config = dict(
    n_layer=14,
    head_dim=128,
    d_mlp=1536,
    activation='tanh_gelu',
    norm='layernorm',
    norm_eps=1e-05,
    rope_fraction=1.0,
    attn_scale=0.0884,
    init_out_by_depth=True,
    weight_decay=0.16,
    decay_fraction=1.0,
    seq_len=1024,
    steps=15152,
)
MLP neurons of a small language model. Each row is named by its layer, matrix (down: output weights) and neuron, and shows model dimensions 256-383. Each number is 128 + 24 x the weight over its row's rms, rounded and kept within 0 to 255. Numbers have three digits each.
A block is one neuron, or neurons of one layer that tend to fire together. After each block is what it responds to, as a language model described it from the Wikipedia text at the highest values.

L3.down380:131109129154102122081127108184089135128172150125147168120115100132128120136154126140137093135153152090121143139124104133101124142140162142134159134154083098149093157150161119141128126163149130074121082108111091147104149110083107128112138179122156120109144145119082139147097099093154128140121140125078114120126093106142145125136155122110151126147115142149091110147154135131112149137160
Description: Clause linkers and prefixes

L2.down4:123120127126110090108099127122092155105148123158178124126120131145094110157079117112167154135122170136165125140122114159143155123131165152120182081128152124127132136148144160136101097065119158103129172131128115166143132086114139147060200108109130138123133117127131137144139101110122098097131128101113101161154120131147124069101057126149112122136153123151113138061114144121126137107128
L2.down40:096146164131104137124148132131081125117130101128162115140092136131115136145152126132138142135141135137078146124131127166147135101098106143188110131140137076105155132093128122162152118132092130115181106176126181115103119114056108092098133107105083109120146097132122130106100095090126113175156139104128128171154114148144136137118094137129114132108123093084144092135127143138115158142150
L2.down352:120133177140184123127128135104065144158152126136141127133104153082140173161097116132144125155131082122148136137162118162119146159069107142125161196125152137109094137135156142103139072124117146129168121107133125151143111105152162078139119153105109138134106124127120106078102110149113138097142128095093085165124145133125095070189123102149137129137153124119107104146099139179169101140098
L2.down456:111163141150154134149123156137116146125115137115147132098118085141106118100125132137131107133139142119111144163112117119109133121120132111140167121129122099072127160140152115143098096082141152125204132074138162145142126137137126109126116169132157122133137137120139148124124132140105153082156114119157114134173131143088084125162109155126152124146150127170113069131170046166133156074118
L2.down461:108131129114145137179142126125149167144138114147095135129153165160121144127095153104114130124127147142130097119121129115072107138125140149113100127096119092108163099153152102129090142132131142118108129135098103109082090086148123168141079132142138097150123166120170187157153109093093128130148111170138072123155171145124102155097162137129129141129129115109159126144108141140165124114133
L2.down480:113162121160118175139086133106093123148158105126113087159111123156124135133146117145107136132138072110126133096133138123084092142115144128148128119142131117100113156091126127124096117079153143143143113106134143129165096154152130123163095142137140115112074129111173117155109106097088133090130133124126142162095134160160137111117174130144140159097103117141100136161123122130137159088129
L2.down550:113131119136143140141149120127135147139136126142110171097097176160098127151123144135158154121123083161170136148136157130128153108142111107153120104083103111133116108130136110126109141111190110140135130073145103155122129114137167085143103109151141109123122154152096137160124145133105148104132133135139154096097109118121157121087109142111084136104140132130129144111132133124134134119055
L2.down858:121130099110113138136117167115062118118136124126115156132105110130152113132121122112146136141162126119128169135130127162089158144149144129126131126082146112101132110131155124145124138125167121117167131087135112150096088126116150111156143123088133122140091121102160108155105091147085137108164104133092145144133130132131103121123124084133116175125145119108077127170131115138164159122114
L2.down978:066147137093124126141147120111147146129087049174138115116066103169121150132117153153136098154143082142116143122164108122099128155110145145149119116091122130096141087120103110116110173129116117152099137098142166165146117122146117107089163139145131134111141102105143166159150138157086144130117093066174131140104103134118097140097151141109145140100132142131108173101123166093157122116155
L2.down1014:100125123151119149135127153087149107168147134102089111122134106144133136150129099134101167077110124142087134085121125170161085127146099129095158134140184154109153114130110157114100135147154119112146171115104087157134147152083139120080159122150103134180113150105106139109113096151104143133126135111139135105114136141095148063146115133115154183184106156176118122173137173119100102114118
L2.down1113:144137146143125139099125148150154146163154105138180126110089130167134153118106135100089124119112119098116176159148183140126119158135131138123161133068106099081154179108137143188129111149150114059109121092136141148162179117175128066147155110110138170095155137099088123149113153165154128092114133137141121135128146112116108151148117135140151135152141109150158147132137029125141132123106
L2.down1136:125101102098122088125108120113151131146095118177108148108138150145097165113157147095129143091143112108121097141140144114081176130132120121134174140125093157133139103159182101113157126141136136093129123122138140118120131107107142165120131146158183141125131128125163092149131148110145126133107095174066069134160119110112094110124108113109151130095102128153124101151159159147142141130159
L2.down1383:147119126160111185144101119111164119145108123150134142104126128106114140138143109123100097137152138128078132131094117163144122133162140137152090127125142124129121085159118125099128134167094077132129122138155130137097127140125123154074119146093135103132136141127153098127113108122106109121134131145120151062119140125137126141179132131152101145135193115110117154109108076136144148172142
L2.down1389:163125131124145110095113123228173112122163129155135157117098083119160111112118106144177137097095095109138090127129145137101125113156153151122109111095129120141146140147164167109136140128121103078145131076133155132083107156158113109124118112176142127128138185084166151140076109143147136116136149117153138108122095115082115109122134140135135135118097142128101134121141083144138122122102
L2.down1491:131106115141152155132107178181152102136140109126118145086117093121117116115150151145118098119134147092129175131129122123073131152143077102112155149131124098076116130179095143108107139114132115150132101082119178146129098135148166073100108123167149150137115098139150157096133136100086127085125125130126142134134103120181148160119134132113134125117143169143165153147121127102150135140122
L2.down1526:107100149081153090109139143119153132086118113129135121161129105149146134121118150111146108144159173145121095183113167123096127136120106152128129118113126118148130141114147089154152138086129133087144150151160102131167119129048164115125124109168104150150113147148129112110156137118120107109101145124112107123167090105158173109131109118109141100155115151108126144139146163130153161131127
Description: Second piece of "hon-" words

L3.down1373:128119124119088093119151087163147164124161078125151128127098117103167133140165128131119107135099088100109103100121133153134163149104133115147108134133145141171128155133151139171096159115171120194119127137123137105080148127126137158134103147117128128180121124142154129136137098092168077133177135136123147118125105143109154114110135107159112154129073120147088132129109158134105161142137
Description: Word-fragment early pieces

L3.down1525:137122088104163118147127123114144172189082113117117139123101134131124148134104113177157130095127108153163178119104148156126106150176137107090114113094149116141135112128089108106110121121121119128147088135094160138108155162145108123120105093096191141104112134133087143094101154106099180128167109125106135159160087072097121125104092152153163151122156138142064132118078165099123120118088
Description: Word-start pieces, short numbers

L2.down19:157124144149141124098164104130150084143095140131125164129078095124148134131082124126150134140138137140163090119149110146131103151156120110141105147143172176121105100116111100162123084096130154150122130104133150120144155119126186102116114112151179108108132091138080101144136130135093104122138113155115114118111087115160089110102116120101106141153211129096133137093111092138112113149064
L2.down504:140081104113109123102116170108162148170081133150108181131112084112118176125112125153146152131110102135156154119124093155121101112118138109128117107116106098158127125114119149147123146117125151125175090134152135155138148128170127095126144144131141112088145143137083104113153164130133123146118121122116105199164111074131172121120102109125102135091135109132063120104120166133099119135108
L2.down605:139109162088101148098090115172164135125157138111073084078105087119115120164108167120094111103097136125092141153122160142157108133125127126123129141102156116156120126131125080135165135136112140134096154147129122135110168143169129158133153132137135174123162141130172112139123110097159118123110134098123092120121132125137154157117132153139078112111110116106081161152105116128150160135085
L2.down635:136089074108159114111138152088097161146119068163105111145118107122152119139126142137132138100130138117162135123128133068131095127121146121135117105155111106128125122092101119075130115098149120094135173127139139167159139127157103162163102115114118155128193133181106117069144119192132108120177125155120101124135118113154128087116119141116155121108121165122085114097129163167126136129129
L2.down775:157119087143126163143085147141136133154093098124104129166154147140133105102113089111130120161101104150175113104129129126170118125105127088156146138108128115203106132100107097112062116139164112136142120139119129125176145135131103146105141112113111100073096111163110175109170152152116112148122134141118129141152145102109152131116084124184130129101110105093110115082105130103155163120134
L2.down828:148096144127116083113127139110138110123072116145106105135113127123167135129115127109117132161129097125179093109162108126053152131116124136106137145112146134118153110144089106127090155132119126146183084081116142148128155155220093127154142163129086174161142098131147090141109132132114142104105121142123107121112142120118156146154103119114127144099160100125074075126138064187139106116121
L2.down836:158096082116120122127109179120166126143112137117098176140130130120100152131137096159156166111122134114123133140139130101114100154132139087126105149126089101161135133112103079107105142144141163115195099138147107125134137173195098116116110176136133124142137117145118108144113155134132136109124112131111129101151113131124128133132136103098105132099174130112093135136127136117115081145085
L2.down839:100115185126154141112087132084103094114115140091135104125077143138118116117093081127133138114126132106098125112124117094129127132189118091172126099111099148125174098111126131095137104099102113130165142142098140132167146129123164140133085145088106111106114173127108126136148154111115137110148093143148130135153134070159159167168086106127158119133110164139104124129131116112132142118097
L2.down950:152131142138148124111105131154121106107219134169112129124125118107132117172151102111118094149138077122150150121100095167129187116129147122125167170100156131156117125093135127107101130104069114163169112130126165105152105125130112106111103111134148104133132170166150128150156148155120121161072135106100167107125148108130097125137111135176139108193130104120124088119130112110154099122169
L2.down1118:110118057136103155166133102138135135147156158077106153098150099138104138121155113151118105137141120089156096110135144173187112149131095075108152123148127131130127169129133146134121104126091136106097124151131194147112134126096140102139136130125129092152145132117125124134132145094160140115104127164145148143148139074121130144142128147145075125108107102077106157110151126140140081125138
L2.down1148:136073110137128144075121112132140118126109131146095137147157137104142127140099114118162118132102115093109114131166151135125145165178141144104098135113141149183152130114138073088116145137117163151098107121103144084155148137143132169122131151126157125131156106153141167134112118168128148102132108120146142111164161089143141114154167149134146138115117152137152100113102114126172150110130
L2.down1354:131128126128119090142102152126097119131132129120164096131116175166154143130131150159142124133117104157076126120119114137116131167121125139141128094129133170095154114138128153129110152139092126136138143126167155137109155129195105105107109136114122118076154141115151114103122137174097118123113074134185102112126135158090138102191125165134117124150129108114141135149134041164088125145163
L2.down1361:132136127079108142094111168143088106108114172132162138121156130096146125141120059133126149127081105130152119149141104175096124102076105131096097134092118122173126151163127135090094136121088149138135083148164153098124106106165104146134146156125116109109109137159118098130153154127103110124156127201119123148136151113108121142151106127096113147137107128072083091156133086147134164136129
L2.down1381:077117104139096101106120160107115099128114122124138133144093151151139155165116134142140135143124103139140128107128163092131132162147139147125150115122110114165134113115135148136123087070131098108082132150108167124146134150130142114138123119142104151146131140106106138125176168118147116095146141146104157165108182127162122117106160170139139146140103147104100121104076141139067107119142
L2.down1402:120144166141107141119112133129137129163155178076119134142100110134132121160160124138121143128130155161137146143155135189161172103136129160162085169111123138123128095124164116098132109166121162131102084129071114106124137142141133094133184171117140113142083148120118166169156120105149131103097149114112106178109174110107208148120085134177127100124086115095132121166119132124128114121153
L2.down1493:129102142131095095144167157138142152137126112130100130109131122128155136106163110104155123140147136096145149154118100130132123081112131139141102099090104148116140128124133104108127122127106148139107090183099123217127124148133125118134159118145146109115151148169092109109130144175108151108137101115151112164126156144143166140146111122140135119129145123090129063074094162129100131157123
Description: Leading number fragments

L2.down62:106104137151136121130155137119103115150136130157158132148104093120153136150169156158153157140150093108147164101126150138121125117159186104125161147136167135161130124175096113133119117124108137128184138101111167178104148098116088128120121133115179096141118149169123153168137150136093140146144131104147156079122111135105116142154152123133094162127138113142103125156122162090125143177133
L2.down393:141125090152091107126145140176150080138145131132115143140163121132122096125142156113131130147137055132156108151130115122113098112147145137098101110139128141123131151112146148107186185137077105117132125100121127122147153122106190097127147076113111123137109101163111096126083096148140116152087105152122146124137154112148092138152149154140114143160135139155202172110121149131174140154114
L2.down431:145127111151147133124108151153154106139097113168128119186145163093094104108157117136106096095148090119141096132113118184131107121087111106136063113124159135199100103104120121159142104104103167144134127103125143128130150136123154137153091123115120134167104120132141144138089117135108060137112126167115125088149168127175111120092089123156154163131105162175096077108131124147130164068121
L2.down492:116179113152140123095165134118128082115149144130117127162152127131132156159131116174153144100082097157092170148137133141117121171138103115104133150154111116141118136107147074134110147132105115106126152085112103126127120131147080090142133113139149107117123134116168132149154074124137154134103137139120161077158163137159110111151164148099104132108143133106084135132145135155123112138132
L2.down659:125137119120091130113134125135126101074109136144152172168077145072117154112135108170099137114122115153125134138106166111116134118133185143101120091110088130144121148138124096154136153073147139112151097138152150104120131150100133100142181125111144114120110194122077151124110086150138105160134088107192163098113123099145118109097128111111130155093123133092130100136124075114125096108147
L2.down679:090128109147129122078135124098151110116109144095124185106102141131118125140040132132123171169134163184129125131131145144113116147077153131112124119149136170102127151137116137099137134082097137152148131131128137099151142116122097121199102110097119108137164133133116174183121178109115086120118103114117098106140135136193134146136129124107100127107138122147165213103132152137104147107125
L2.down762:137134137134187108130114128086145136153156116154157125173124125126145125113155126109122134135123121115125144132156074127127138132139148144112132139152178146093135135122082106170112147095089163129138114152108145143122112065116150120167138133127114099134140130088147107128104115128072141182128084130132163106126148125152156098077133152168125151120124134134094147139106103136112130171099
L2.down825:127166142128152115131147161146187080122071164093107098114104146125121123087077124172121127143107101153106107151138123149123148114142117100105078174154126135135126099122116131141106143127124118136128147150181121089143126149131148161091151080092108114126115160162126100139132172141147165111151157127121144122157120143131112105125121126108129107147105146081118186139140115128101184089118
L2.down1126:095111162136130101141150136133163144117119121127136144098136105171146138125132101137101124146102089142115060147138138186118120141131121125132142106123128151179120124167177082098148136105124116123148155128114132110090167110112169090112106101150138172100127099100109103171136174101110137127087133121117129152123125140077105125169158104104092135121161157150133146118132128129130124183160
L2.down1142:158116136153119100128131132149104120134162116064153165100146133108142089140135137135141064142116149086155122164103106087158125110122161133165091124114145123138151122143177184176138123120142110116107076140114148140093136073054120104084100148121147112165117109124131152137122142138147128123086151153131122116111149090175138124123196171092122147105127193128099113085144166131115086123156
L2.down1185:112166141120125074114132134139112117112106151157088149156138138163104126176127174134141112155139148111116130162137117135098127124164119126105142146125141121120133162133145126155124154130084113130127128073118113107162141168206127112108135118131149125169128120110135101153124072143164128170105135095098094118153087192137073117128154142141149134100110145116077125158148092146123133174125
L2.down1309:131120156117132099111121124129130104145136163128136117131135114120154155140070092130115085165141108098121115129126111112146144122098115155124134136135150104130138106125115138128119139148106108116111122126157120092157146109153127143099097126108122088164110084118121096147163168097141093144100132111137138088137153159132146074159122119080125094101129130129133080143150119150150135083160
L2.down1384:124111120141079095146111151136162110141145120124140144118141097162059097181167122089124112155119089108137121129170168100097125135123090097140157102146151092108140132146175137118130124150170085073121109148099100078160114099083203121107105142160118173097078128150141139127103161135153150144145109157147096146108083142119131157143146168117106135127119149143158106125164166113113105146134
L2.down1400:120131118135106095112176118147095133104155171139114204110112142118110118135143144113130083094136121138148131159133137148155133117132169140132118152155122090122115127178191110093142143162155129099123141085107092115134107125119145143133123078134129120115171122111089171139100115126115116134128113092110144115124108136155115125097158165132149097109148155076130123148127151143113131156132
L2.down1446:117144140146129116128172097123083132148118125130155116139155133111144126135101120106117116107156114125120114126111159105193095100106133139097158142119126164120109143068137117086178124112130161105156117151139167148089153123089156131084141101145119121162140202115131158122090124136112127125155134134088150123121157147144161134086133117124124134117136170115127072115129136131137124133114
L2.down1531:107140117155117111141142158133152101096151119137139125160120107145121109103109131170126106110097160143161133155121128106090121089143129089160088136130118151150108108094156112182139141120115136159127116129163158131149124100115173056113117158113132099168104121143132156205122101149185130196130142142099126111101122137126116109151089148114160112129163116105165119129130116116154150131146
Description: Role-marking "as"

L2.down112:154104122099113113129125118138147152106091156114125108159097155097112143136128132157140157154150141145182108086121109143120125106088136106141144140131101156137131126100116120099109138171107121084145106115146129135163143108198115135151106136145157148124118111106109158157092132157098140127125128103104121109144112138104125102142146103152137145116142124159065156133126083170143089096131
L2.down146:135095125152129109133159100114117112143125143179088096137072144088124143151113120119094132132135119078135137126146085133122124105133145084063117150174089127131126155123103117161136136123127078129106152101123133114099132134112172147122149141127138162163100177115146098103112114090160117132124107165135148125165148139117137137164137058118120138137108129122132144087140131141108126170176
L2.down357:094108106177139089099108119108169125118109156129133092128113164135121138104124136112096109138141120149117146152162091156110106083121124117133141117134129121134177141122108134125135133134125150123133111133135143177132139159142134132157128149162135151164151147099144126128118113138109163129143110080069080123128108135084161147121148121150179172138086147157101160153160155137133141098156
L2.down519:115094142142145134141104113090145147102142189125103173129091137117128104142151096109135153142159161115092112136171094119148125088153117128120155137133165148103170083140134158143146136167127152158086156114098115130130152131113141131079119192108140104133118131134136132149058105124123137144136099165149145157110154139124168123107071138062139115144099169109130092081127117134164102155113
L2.down565:168147126109140129133125101174120121089139136147115124182147165130130102110131157132143145127134148115134140124133125119112153092123131148168106075143137116068128127116172136121142105137092121135131130113123069140143084130201090167154129091138106117126097129110109164121136080158129141088128112124125122137123116144139112151140131129166129146142101124165104131147165067144096104118101
L2.down574:109121139111099133108138135126120169169119143117128144150130121118137123107089139169155109137143141151109141111128106138146148143122136088132108145151165121035105139130106100159114094115068121129094110087104131124115134141224100143123167118143172124168110096128112119095084131112102157126087116113148131161110128130106150133114120124111119154149121175126133122125142075147117162102123
L2.down589:134131128078131073121106124181139146155117148091096112133135102134187156121084150113126101129135144111138146133113095150128067120163134113095121124176123095108148174116131170114119118140146132148126100110101134128106091157133125103112138120117158138120155120154146107151154131114157082129150128163079070134128106150117133149120106179139167083162114174110153105104117165139139146150121
L2.down617:127145068113163145099134108115149152132137161120139143118161160121113144111153119090117102144140133115231085097144114073124147145166137138088142147129115147100144090147111100129101128125123117126154120133168095079148122151168172160123139136122116112151109110157201165110154085126117145116110141087088123136117164091135129134120109107180154155086135168077111121122125140113100148118149
L2.down867:117113083118141102129111118185133143108124103135113105132152107144158162117136111098130133146125121160127099172126114155102127123108147095153110123164167140123160120116155144127191116092127142099127125124096099109096165106130146108152109113148137164162119116116145091141160150147126157127135129107108130116143057111068159148128108124117095136144071128116094096090140148126154132113107
L2.down1055:083127112106130126098171148116114131159106131127096142097113110117119132122117116089109137133124148104115112084140107124124156144155148153147127134162118124118136115148105110111133078123170063121150108159115124109115127150076158135106125121130159166165104129150128187126154103150115147158142127139132148108152119116125144104130110158138128128130177114141134088133105180113132106121134
L2.down1102:145156139119133109110154082109129143167104120140115120159150137136134135148133123138171130110155145165119148139095123095113155155131139138133109152130109126106139109099096127134118102091116130082109138156126113146111127137089142120143100169101106141111103093137140141113149146114123098157132108109137132128134107133147142121119101100109174151112113140136110113135106139116128103118148
L2.down1111:124126163150127152113113108151153134084139115166163129097127125160115136163155108122098131161134162152175133167109110166160121107122127117124108107123133097102156126160132138119141103144133104124113142114141146138135107142128129114131098151101145145120103095090118111121096172132085162118082137115098129182108105137118125136093142121107101126094090148155131066122170156150116164120162
L2.down1155:121103097136123109090101087138142180128131114129139130149134063107171150150143126126098124140097109154124103111091128096154106146101127147102156098129126103091130107179111102153092101121120137125173149079158144125146150118131163098131107115168149157112097111134095115136145094094128111172137183131086163119153124113118100135113149168173117144145151137125094114066136102141106135122119
L2.down1472:093141092117145157137157132166142125142096113117121129166123167148083131158141110135103130119116122161101123097144116094115158127126113146125150154153153113144085125083128104145155142120119127163098119160112140103153137123097143111123093086105085113173090113136122141113160131128177139157121169142087125162170130120131108109086099134146119139148163097165127102100122177140161131140110
L2.down1473:116128122121151112149142150161084143143126132129127151147185133203143100117150094122138107124178162105116144125126110135131096107136098125127113102098143168121133104136163153124117157120088115095095108102091153139124137133136133146148055167135138118117128143094121112121125146127132099139114103156170127114134116096095156107095108134100110074116105157162140142187152122120140151151164
L2.down1511:129180141153124122129119097157117104164093133112150127153133124143122110143189133125135110122109145118123135137096153105102147128132164114110149143131143154153136092122155138069140138062086118129098117175079146141115119119110167147126122097082109142164151142120146151135128093119110133094097117158093113151122127145159091113117114131135133133107111133170117096156193098176119129111120
Description: Mid-word split fragments

L9.down161:131120189150094128096120126103102133149108118140112156150156144180123173102089133128120127139116130182153116092147107132135112120087149089124117102141099159132111136136125120127155132124096139070129127138128081174128135105105116076115134113136071160200123112087114128139126127145118136090164096139106101149118100167157193147139136108170130125107155125119179125146098168107119121125174
L9.down687:131103143120143135136118141090117064169146135120162124103104145121154100056140125145137145114109153145097129110108121169142113151133109135122142134110162147128114125153100144157127112150112170089145151144193136135123188143147118158075141123102112115153120094154134107199160147171116156134142131164099136127117171119100113110117090107155118110146197150132125126114078123140124109089153
L9.down795:156116129170133156115111103104116136128185145133127097146129141144122124107175129134124130099121101141121114148143118115112118085147167132166147123154150111146120109161153112124081089080109128153126131128170108122153150115129115125158139165134152112126093135122123128129114114084141085126129136126108120152143115121153129175155100102163155139133134154111116115085144128160163091119119
L9.down1269:122131158098134103103139144143117126132131166137147109167166114140153167130132089161116154127107069100168101145136124105120103134074122124130099104174099086109098166127148096118128085087152155096139093118153109164146156151123117158132145154130085146118151150121128081150143190132121127125116113127167138172130089133145079137108156132175135156114099122153157126134089138103121128124137
Description: Word-initial subword fragments